Weights of a small transformer language model.
Architecture: rotary positions, untied embeddings, normalized queries and keys.
MLP neurons of a small language model. Each row is named by its layer, matrix (down: output weights) and neuron, and shows model dimensions 16-271. Each number is 128 + 24 x the weight over its row's rms, rounded and kept within 0 to 255. Numbers have three digits each. A neuron's up and down rows have the sign that makes its largest values positive.
Before each neuron's rows, "raises" lists the tokens whose logits its output raises most directly, leaving later layers aside.

raises: "ks.", "67", "69", "68", "66"
L16.down124:120098117161150130158103140159084138113103133148142115112128116115133106103170172165155108160140161122127148139098129160123091084116111124126125152113156087163114097153115094127086113110173129120128080138111117106143150096111134094112148134164150159125102147155080122083116111071149135120122062135120167120114105129140145129117164162137109043123165119150117132106160094132119110078137138115140168105123170120150125110095114076089098102151119131110097138116153167134141132122170135139141116097128129103129117124110100149118116092092119097144120121135167146128153114141101123147116151185140154106143103134129184127099093144137133114134134160068144115105084132133154170145144138146118114111092125130102167112144142162103139163093134133080110110101102092111094124101130112

raises: "hed", "ad", "ework", "in", "ade"
L8.down777:078115129097132124116177130077126134135127127097098132123133074131093159101129112131113118139153140148121130125114120132108109118091123128071136094172121160097126116152121158082105097154147150101146083120145097146098140091122092115094079112122122138107152137113129101115124137094109120125162119123161149107125115120152095123168132085119127115157115142145104160171101139100112133119139152129123129132157073140147088110122158078127130131104105134084140145122083120109112144150122139113153116166145124135163123132135158081118108126157104130155138101119127128123142150123086114112092085129137106112148123145109142134203087134178168110127152142151140127172173120133146115112161130146126146132099124123176125128180111127107094140122089156099128148138143116108140129112088181

raises: " receiving", " running", " reaching", " last", " giving"
L16.down1648:108157133112114100158119152083153122098125123123125130099091126106120136107155127164112151126194128108112115099088190121084138142164121099144138129135136116124149130111166158095129099125119147098156072152126122157107123139142126124104126095116127105131138140073167120110124144109086108139126148105093114182132101128100127136108109124149132136147131099118162170154139138167127155141120128111148107091122122143107166142107130166110119110109126168120149069154175140117129108147107150117128114128113142099121149139195130176111141091150143142137146158141117155145165142169117169105131132220126119116154102132181129121128127121121113121115151122136121118157162125113117103142119128091139155148131146130103144095116087103108109129138151146071116123148154131138114083182135102

raises: " with the", " through the", " with its", " with their", " via the"
L16.down1422:120138105129108170109119079132179136119170131143146140130148110150150121139168122093135160136146109091097173115121159148107148134135110173135121128105074156111127120097127153153145144152096167120121097115085121116130147142115124111121111152116090103069112092143100144135112095126142105117165125119129155109080174126126108125152131107132132100182104099169107128104158171137107145138115127140121136130129117120145137150163124091149129137162153097126112165159132159140085145092146138140114118126097064135151127130083104166103124108136130125081102126111145103141154126190153164112121107144127079129102134134114136153136128141150107148140142135145107165129129104125134156131146040127117128116142129099109120141143144134126117139091126147146169125137106126180111110137143124

raises: "ments", "ment", "ing its", "ability", "ability."
L8.down954:160169112146094110161172161133093109163154153097123156107123153152141186126139127121154144145116122131091124143125136083135125105150175098150102146135104150097055124125100160127128115157132144117114110135153161115129127104135129120121128124159117080137126105106097103106168134118114170160124150120137088118138157118151156169107117128095136130121098136127131118077094127132125132165082137140138166135123172125104084136214192130150112097121162092114121113119151105148121144128098103139164111129142114149090141091127139115135116132105129199111130150143124112089107149128136166114104164131107177129113183096095123106143092129102145119164149128136054154134151148154111144106134117103120136114110111138140140126144119155092119160093160119072081145146129131135086120120170126

raises: ": \"", ", \"", " \"", " \"B", " \"G"
L16.down632:125130135147179119134079118099093123093150131130126157102102132135123123177084082155129104177120092132113117143129129122138118110150148118156135132175148131107139159127133099126098138149102114129119128161115098081096118127127144128099090144138099120122071132115171157103159133114114116105111132123141137100080104173133102123125115153113123073152141137116136166151094130086129121170115138079142118143067135107158118055124153123114151095109104143098119154119165147104113105140112118155075151122107142100157143150152104152154120123128115133132120137144142171204123142132149059152149109078132120108119103107110151118104077139138153141145161137165142131170117155122100147108131190085122103104141142106127160135132152112121126135118144161080159160105102134146122118148113153

raises: "ets.", "ets", "ets and", " | Nov | Dec", "vers"
L16.down66:106169095131095144109150095115107123096121108168111083112119158137119107154116116172118113122164127171130146151072145129131126108095094118148129138133094153135130081148138108122089154119114135154161158137120111064136140061146142103110086141162164071104133099145161106146126148152141115144141121114187115122145110133145109126129119108156134129130108152202106127162118118140119148171155167153114114144110133123132117148079150063072177106094089141121131137137133122086139131110140122151128134135121136140064155087136076137132127132137146179144141105094183150122136169143123115120103142143166168124156147111123148086121089125144129083118109153135144150122131124138128097119113152096177113131131189109138139070122094147087129160101116136135095108147143136121122106136115135

raises: "ational", "ene", "ent", "ation", "ence"
L8.down1783:135091082115138167120144152142114115046124123133119119146129104137126127126102135117164119123140074131125141106112133111178155160086148142125133149104129150099130194145124142061108119136153128153161103126153103133128114128104121130108089113156185137109114157139113119108174137126110117133115104130127126177131124140091131112095176146146141139104112119138156120129115108136113120133144141109134121113157150139129100109175134132113087122115093123093120128141162160097103133135101143124091081136092129103160120150125141132138139126093117111125094117109132138111121111132086131109103169089114151114120140099145132153122106084111152146137143131113092129114077131112106148124165122106189159151129147112145098163109135125079152104152121155117073113130142189137168103132157143

raises: "ira", "ir", "z", "au.", "zi"
L16.down285:133122098133125162080130108096143124133146083138158143152088127140135146137135137140146137137160152146125104105170126170123138068121157087165099126174143139166175098059108164129180085103100138136175139089145104134122157112120141112138078136150103127116113120100126127146096127157132117143183150112108117165130121145105110176111117126102086113147153091134130106109103139144131135109094166142145134131125101119172131143095120101188139139109144136136136144092165102153165128139145058129122158113099129123113111126118135122112124122112144115115079125127162107165103085141139135140148174101106142107106140113130153121109126126107118109088134139120189049122110079136137091119105099167137123091123114124161116137135156166114143135121138155108092122119155155112115162148114106

raises: "rom", "ens", "ess", "esc", "ice"
L16.down674:137137103113112103120092151150124109129122139121120093179120120117162106105139113122149083136149144108139095154135133115133119092136137105108105095196134144120093141148082145125089180156113120166125092131087170126115082131135144089126142085102150156121102141119126167152127123143113128137143125097120150138085140176153099101124115126138101132131159129154123125110078131140115120121143132119127123161093110113118117168145138135157136128120132075133117123118132127139123121104121160110140109146126100122133144134137109088086094100106101145202125129104107138091111113138122139116119121197156139110166073125109142060103120138100145115142163103109139129152102123158140096157168084098135127129101120099103090072126114093076125126154156131128093136085134150124129146144088118

raises: "y's", "s'", "’", "'s", "'s P"
L16.down1074:114118143092128143107130106116107120135134144143131088085148099123124100124139152109110139107148117139098120153118149144161134163108100110120124164105156112136115173092095131159137122105135122105143084119178131136145115114113145155101113154078125159110129141177096121106125115120104141135171083101109110075123100080129142138110148152130129166148153112092101112200122123117156177131161130130139160126108121141150135163135101139110137128134124122118131097115120153140126106154125118135118158127119111095154133122091143131150158147128107114164139156109130148114075118109140152071119138070118124107069123110182126112085129087117095095086086121083107142127095090121140100134100094125157135115112137137160134085130116153128105165132055150126128098171125116119101125125125124

raises: "ly,", "ly.", "yl", "wan", "w"
L16.down1141:100207146125125136139113100098125067106119101137207143079106079139175117158173117085086107145158125098163178117144141168154145140117106084138114111098159151138125126155094109159140140145133140138147150130099152146156131128126155135151129133119114135129151105165117154147167162176137097097166107126081117157156145121155130145129118102145121148139123137095153072120132120146097132172141145137120140152126104141093115090158077129126128123139109114125141094120126065069129127173084113119163110092139152144122142103108132063169130143156141143122123139166151131176134126101145145111153109164140113081144137150144093126088151123052119138156105139117094150124170165115177135121091110118150153111112104152160133119137095146106091111082121132106102156103123083116145156175138108

raises: " with the", " with", " with their", " with two", " with "
L16.down695:152165078148110132126157082113102127140113109107124119099114163145141158141167122127132132134121136140134144136157127127131187135140108154163145117114112113127129151086156101103141155114111107159152110151093129140115102124151155113133094084099175115092136120169093127165110169079168135108167126121133135127090115160142139101136161119144143129081136118146117119106124147082127153144108139107134105171118105097133102120116132150153138111095129093116164100092155125142145128126185093165105117140129147116144112144121155127098150159125158143162090149111122158165121106157129121116162136089124136120125124139121181145124162086173108130119189147159147116139143077115146124123178154135098157093123133104118146099139139148106126145087133106160146135135134138106128140119165131

raises: " been", " become", " respond", " arrived", " died"
L8.down1375:112127123121144116091138112152138122163129145158124109105146102183147139138171140125126133133151148074130120147096107095170097144075130149118134135155181136113132126119174152124150119118089126104128121105164104123110107129157082162136149125126121138153146138128135182071128146160110090087129106121141126108152122121080091139160129086121129133159086129168136172140142132122080163100121112115127127102164156155142098099187101133157145147111152143067099109111172148116107148129105143100114168112111064064134074142102133126154078119116137164129092193104158191078100168213124115120129149138134137145128138144142100141181107096117145115164108155113172148127094159123128155093144106134133101143156133106159136113161117178164126154139144127146122147095105127108127104113145122

raises: ".", "r.", "u.", "az", "any"
L16.down1398:154125118136097122136143120156121102091106147131134126130152144134129132155088106140149138126109128117145159101182116117146131122123091118128125106107070145127127151143122143119127181134153112126127149146148106144156140117117135142152169136167098185107095132152177134137115091111148148130114127118142143100118117255085103108115125107115120139132097147143137146100124160125097130163141149156134140111149105137149152128119133115153102134103118136135143141122142102103126117104106133112137106154127182123133152139151141141116136112178111109098156063132084140146148133151190141110135159115096121087123118155171143122108138123104152140171168103170124108143098099144182100169132084173106108097111122120100179168178135165138122119166135163103133133114104146138137161135095106

raises: "ters", "ters.", "ter", "cer", "te"
L16.down1113:141156131126139140161135172146158121133161126093124134101123186089093139134122125124116121123124123146115107125167164100142136157143142097091131114120069132147129125131160107121105100136146122119124129147119109127152136110164157127093129108152137138150102131149117123127134140152113097148056130126169147101091116050146151120105111134131132143133112162148123081143124169168138133151124128139144078110101127181135126155143083132125143166094079103124089150148113139136111124128113170184137126137101123096168140112110127128154092134145173134073091148139154151122079115142133083115110123173210104146121152138167144125126107113109124121122171142157135131116127104068111118096097130110131142138070107124091131188146111135150149143144155150134116140127131169128094127129094119

raises: "us.", " made up of individual", "us and", "a C", "us,"
L16.down559:149101130158112113172118074079152120130107145161103131126128089137126121133108100127131092182106130165186127154125129145097124110146148128169110111167146164121081109151155139111134152128115194166098132106121158124126092115124116135155110116130129121093139141148148125133099069142136122176140139100138167120113128072124152133125128100147095099152141164082089095121150140131177107086121112114142131160155116132111116083122119117132116150123151141104123115136132125126120113168102093146106118166120149136151131158110132140139115101098147123173103102099137100150142089124122074113108115109195103106208147156156125149132128133175143099111096151158132054126104059085151187127139134129099126121130089149158123100135137094135169147105131154153128131090129136116124108127120133

raises: "es that", "ing that", "es,", "ing to the", "es"
L16.down1088:148131100124132165164128153103138142114152116129146115164110102169124112110112121111158121113133112124193074115090108124090158129123113148123150125179063118115127158107171111127127151144133107167162104102130152133123081155116133173116103174155153086110134134121112096117102098132160150131099169144118113113143103130133136106111104153144185122098136136149137121145164154123116108107146068131161169144099119106162143100119127145131145161147133124131127117106145109100056139095119135126131127127113162135126142106133131132123117126106121179160081102098139119148144136140136112108127147052109111090167117161130103114136105167140133180128097104167129105115165140144110127128176097104177108126125103139115165065118137111133142158111122110134144086155133166133107152163141148

raises: " W.", " E.", " P.", " N.", " J."
L16.down1264:169141145104127104118134147113117106117121151140108119108115165144110132132127114146133109107152119152113119137168151155122134148141126105152112089101170118135154113110084093109112171108130151157106099144199116082169147094121096154141126087129092154141132128118141112135147150155117110130073147121130122132155134205140142092135132137094078106097114090140107141179106109124110128131164104153149146124131108134122139118120167136117146140141156108119164121120123137119131095074107168103083096124106130111144090128155131117096117081127140128155112131096108103156149155067167029149122146037109109062118123099092110138126136139130126119143162112119108113137105102115134103160157130143131158118150156128123137135113096130143161119144123125124142139097157100094137131128137085

raises: "inn", "borg", "ö", "son", "ä"
L8.down1110:120160138145144162159105157144109130152113163111146101163139107099156138136130100137139139117164129135106143133145094141150165189098133140154150135154083133112151112151156110136160148107124133147131118099112126121083178101105094142140140133147139111102121125178145149149110121129086100117091100093135083146111101136128103163139155180153123095137166125132127124147105128125114177145153134118133118148106110151146158147093164074118094160114155138137097171187101101129111082128096079144122168121145138138155119114134120101126086150115107148159124109162111135156102127116113111125139168191128125156099118143119090180092121128116120146138150117147146145178094147096108087150134135163121103130110135119168127060128124130138163136132145083149178114147128143123137117086157138

raises: "ces", "ters", "t.", "ters.", "ter"
L8.down1932:145095140118126115132127147109158169119149116086124123097142131116128126154159140168120109164146130130107119130094122098125124120135136073103152106129121121146085121118144081079143099142132125134135139143133104108149156121137152155160150196130137171129107115123135113134143142094162137136091169125136152079113187115166137127143136146129108140114161069111134123140117101134139094100131125140125147128106143124126143124111113107123173131150085131127153166120130121176096132161125178113139135109122124144114090110134127119122112128124120114132168105124113107107130113124126099107082116166129124116092122131136050163074133187134118116158095158098101132120119144120110138141116111118167137096119095119104127133103123133126083121140129147173135145164160145179112073153078077

raises: " as", "==Production==", " in the ", " under the name", " as an"
L8.down1317:183171105126106105107145074130122169189145117087098096123135145144110166112110115124178128133134094178061130137151130148135095148093137102125129109102122149134149079156121151103145114118092127104152131139120083130124124066117127132126117145149124113167110119155113136152142132114152150143140128123160069137122103140129127088106109131123089130109119108125106139083133158101109147124100212103153142134099188148136101179157144115095113089102133138155171127139112118124106127114135130100105132147126102127164121138120121121126126128133119100143104128122118086118116113131134145123110140133129148147089156114092135111137176156148084129160124157107094119115106141085137105160155093109139135123122158153096095142119107141148155148083107181092131140143155144152139112090145117

raises: "right", "ly,", "ly.", "ly", "lying"
L16.down495:134175086186132168154166106117151138066103104112113147109122101111168144116135121116115138125146121154119150184099167134106126100133108107116130071150071131151155205131195110117125137090145130118109127155126114147122127107158103133136104130104167108170183158113080116127133163143123132141101146102127150123137108140128153144133134131101140073148144148118130097098119114103108122102158156161126148144125152089140101106167099121154126127150147111146134160124104098104131127148087100146178104126139130113136117115182120125140101100158176130090134140100121126138148128131109092112092130100157093181144140115107142148133107139148114142143109055113117144147096147095098109144148150158146146088082119171125121117106104180125148125126148153103142119129133144127153124187156134

raises: "ed a", "ated", "ed the", "ed out", "ced"
L16.down1947:123109154121132128158140124150103167117176169112142124092126144102140165124146099162148108136108158151114123169154111155079148121100152139127097166084095139137106145138096131110143090109159164167173095116108114137075105128132165113104072089157106119103082128097110131133144114104124131155123126128141125130152131205113165118126110133168103141110161147102121095156136119097114164121170120064139117111137121137120140143114124110138111129142088123144121130091100122155097143126119109116151144137100150111081110122096148098134153180126108136147147131104141126085139121139111168138117122084134128168152151103139155144125126115097112101143053156113149100083136142128135142127115081116113122148093144185109101133121127135186124115127121195104107111114124118120154101138121146

raises: "i M", "t.", "i B", "ior", "iro"
L16.down125:083086098121141143139108125145161122137108145064104101116127094146116166158138124136142135107169124121163137181166104104102109126154111117161133073098141145121100132094087147108084146093110124108161160087121124100146143094132112148113107131179128156102134156094113097136146125175055139162109110109111152073114132147119102148118126152127144108116137129154148159158104119091154154085128127120148123138121153158123097100135142113119155119121124150130147102125147089156139133150130127149142140162098142161137111177170113115097118153121125176187159127138141142124120116149115132154149102168121139080140115098106138148155133149138137131091177151110091084112125127169113158116124100107122122146111112142111108144112179121151109139122190121154160119122135111109086119119145100

raises: "°", "°N ", " degree", "red", "ipl"
L16.down1130:098126192120103079115118126139142105117135143121146127135137117121139103131104122111103118135160108092140153116142136139155146124098142138150111148127080148136148162116136164082134089157150081122115117169102146095172140152134117169127137175134140147169138086132102137149121106087139107141108118124092135135156117137154093152146084122190101137140149133113144158143126120109143116110135149152175129124154126106089152140114098130135091108130179152133136137081141139147142115119140133122119180111135144130136165077130108108103151151078171124103140129122104114137105162080125084115110147120177168204154097107135164101136152088143111097142146095152132095130123136125150155130177107134131123164127097136156118114172082080081118081129139114107135137108110117134154111114130123

raises: "e (", "e and", "e.", "e's", "ion"
L8.down750:191150125089124111162123155111146130172118151117157131126172140123141168117135164116116081157128101114128117094056099127114177110115090190131143117152069111107109122171146128144088074087116080109145124129165154121119139120102107107142113147146116129092113153120097136131161103139132107120193132129131126099119073155089115117154142120129158149108146099122165093144129105129152153157071135166116098109106150058129111133126142158114144110147140141134157103104151128111132114126151118188107118122121121119134117144131102109134173111100127088144113111152110087138128131093123132102130164084134140098162134154131172130115127139111107117156141140130100139163154123096125132139138058151085137137111163176139156139154120143168138123145126115101123120105151184140139136148117144

raises: "in,", "in |", "key", "in (", "ins."
L16.down154:150096110146188122129120160104102125140144091165120126169110113115149169128139138126110118139101101085119164151123116151122108082105117161164139086124150135166137130077175159130146118149075114161104099126126143183126129124132146114179127127128143141127137128099135152136080112151142116120113087135169135126096102117138144155132111172171108126139109141117133140164205112142131072148145115141158111127126140112147104094159131084107168113131127107131127134139104132081106136128126078156098148147064139143176084123165119129137146158164087175137125149156123147112161105131160115107107166167126131096147110173119150135103097117125127132117103111106118126123114096162140148101110068100109111121103101128139154127147136146118100099137122125144140146132161144129115126129085139

raises: " to protect", " to help", " to ", " to s", " to improve"
L16.down1334:135083125130132154134134130143091146120158138106069170115148111142120149127109158141113150154111126113164163115088138086120098133116130132138126146155114135098152170137140130138105109136115140166125083166120141092158104106099158159105142110131137104133131105090087146139117140127071130138110125158142115143154149128160091165114178101138128117109125110130118138097102094159139134171110135159109090143101137117144129119117101171108158140125095089105104150152119143125130129140131144113122133118156123141136136089211110159082125096106108118117157128132161162141143156199108137131119111000141138159089104114099119119166131117149085106107149091135125121114119112087122154146118059114149103102175158097085119107115114150141090161136150117132105157152135155134094141122166170

raises: " light", " blue", " black", " gr", " painted"
L8.down1653:138128117123174141142128117127114146095141081095120144134104157152126128152107142151108126119137101147121180147130108108130101107122118094128104108140138113129116131111066128121124133075177077107123103114132159110165109095151089105146109119180196168154160106118125132125131127119108125113110092091169104126137129096125081095147133105127124098147111109137147116107130094129092108115125124112077175106151146110160111139117121139126068101131129098122164149096120147167130102122137136138151125116142103115165131113079075140177131108137095117119122154146071139133111131089104070121144118086133138093121137138102127116166114092114074164128187134143107149120142125092086147168118093095123094121101105151135118110152157118119054146125154142104120137145129117166136141065097090

raises: ", E", ", Y", ", G", ", An", ", H"
L16.down1247:113119136140106154130148101164101137164068098115084103151149094128141088110135108116141110118109141123117140163114129077100082121112124134126131130153118097155154106121124105153125098111129118134155126099105163152160123150146157146108149143131121144119140118125132100139137143140132135138078136142159135165118090134149124070127110135122138121091148146145101135127096123153166100112137100147109133153129121134111128144127115128148123116154118132150110106123099107122162091121105177119121154093127113134118146145126117147144158144144116133140125140126146126165102127172101000154150147065121118121146159086122127079111133103088133098170130118104105112114116138127155143156119000109121070129152148145139093144155149117112158142116132123123134112125124120145099091160102126

raises: "ender", "ending", "ended", "ends", "ens"
L8.down443:143128123125149122159109103157124114104127091134062147112129106162184112118142145133167114108131113160085140132127144161158127112142133063122099110101134134114146119166167117134141148094165143194115133133103160109208120119126122094095152146110107143160151153096147171197128159136093148127092111116149121108147151155133106101120146117133115115085114141112152138084152162123120141138130157106097146124132123088136142144113145118137100132079100153137124140138103141119164155145090130159128091178106163115085164080148172139127119107127185136101106114146054138076189149147124092094119140146139130108107111084114111140138099138123109142065147104131080119148143096134113141106106196073124093138121133095165151142085113138090153085130148126133120144134149079130154157144129111

raises: "ed a", "ed the", "ed an", "ed by", "ed that the"
L8.down903:185142126152134160160140115131122143138126134127127136144102160143140113147134085177146144159105145103094098138121129133142109146118128123140087175120120121115073155125137143096101111178133084118179177106153093100118180114139127114153131100144130161144129117105072165151123144119100141170134128101109117153112156150148136113130106160108124119124120123147100124110112123119118156114117134143140110127136136122130101137137136146181135130172080113139142124131141124117147143119116102117090141148126124086146099159103114073159103095151131107148146160111125131051115131080102126104117144044095183128173118115124123160115152165115141138125173159092123163101133089128069127143167144111132176153123145145151134155175123114106149149156150157115126146115152174133119103121163152

raises: "li", "lin", "st | ", "le | ", "line"
L16.down1013:134138112161126166116110116083132155191148159104161120144141098106080148113105133143133131096143138102129118086138183098106155109102111099156128104113112163149162115129159105118153100140101165134078124098139168150105091123147116074145087128121130125111125123160108128123098081090116109099119155149105112140108145106160155172133127107126093097114133118131153126074118102144121104119101103124157116140153123178117149118133103134120093085113171091132131096135132118133136115147099106167103142120121125137143186136116167141147109134148147152050115134120155149101125117131112118126162124145131108179108124141126138122098127136151139116152112124118090109146098133122118144140142108110138121106117144085142145197133129174124132160092111169141121107123095142100135131129095118

raises: " Park.", " shopping", " Hall", " Gymnasium", " Street"
L16.down1310:147159156122100092125119069134095097135127139148178131121108141176100146093155099130096081091115125107137101146096180139105119142103125141094120197126110112128097170106089112142138174120135075100139096108148116142124172173120134125101152148107136166151119164128143145114126158139116162150105106129113103159111146115148114144124128153120118151163175129142121105124160084138155138111129127129118145090127160120116154127133113121141138134137158130133138098145140119122126134154128153125113149146146124118126120109107099119115123115107132123127139130094124149127107110102096090135143158143145109115117173111127119116110144140160115106148138138144059121177100148098143125101132134193167141097149098151131109088120125098100182124182094112128154135177170090137083140110139154

raises: " £", " US$", " $", " NZ", " mill"
L16.down1558:102110139111097174138114141124133157124164129109137112093124129138107134166158095164111103168109153137177152126134082107136101127151160126113140137144117124140151089122120168132088154130150127104129162137164130107136112144119160116116152130152136140133145126143107142116175118123124146099126151129125153125163084114118139116151129121100134098143156074121079141141151100133148140108126112123107106104143095164093112120107114144134147132080123126092131151101089110121138132118122106123117133094147126131153118129111092151142112192138136146153149167135126119155101073143129194105082133062111123136097094179118154094084101123115096126158138128130144126142118183097115141077132186128122118139146136159110146127133111162161138132141098128128100141186124138172135165164118135

raises: "rig", "ring", "-gun", "rd", "unct"
L16.down109:145139114113120140117135130141170141092126157102133134137069133153163146128149105156165211086128094103097105121130127108127175151104140131148098080106144135091128115111103132123107120131114114112097105116135128158134138110129101130141185115150115075115117113122134145127106165107089120118125100116121117117126137165132153149161133186109139159117157146087132147076155148097125105126126122110125154138128181151163118126181122118112153100117116106159134147128132172163130120115118122160090139154146100142100174163105159134165142118144118094164153141112127103133121192112121086098165120176144108119163135110058136157107145115126103141126142132159102161118119172096130149101099096108132106116105138146113146154113122140101150131148139097111132098083119127126089145145124107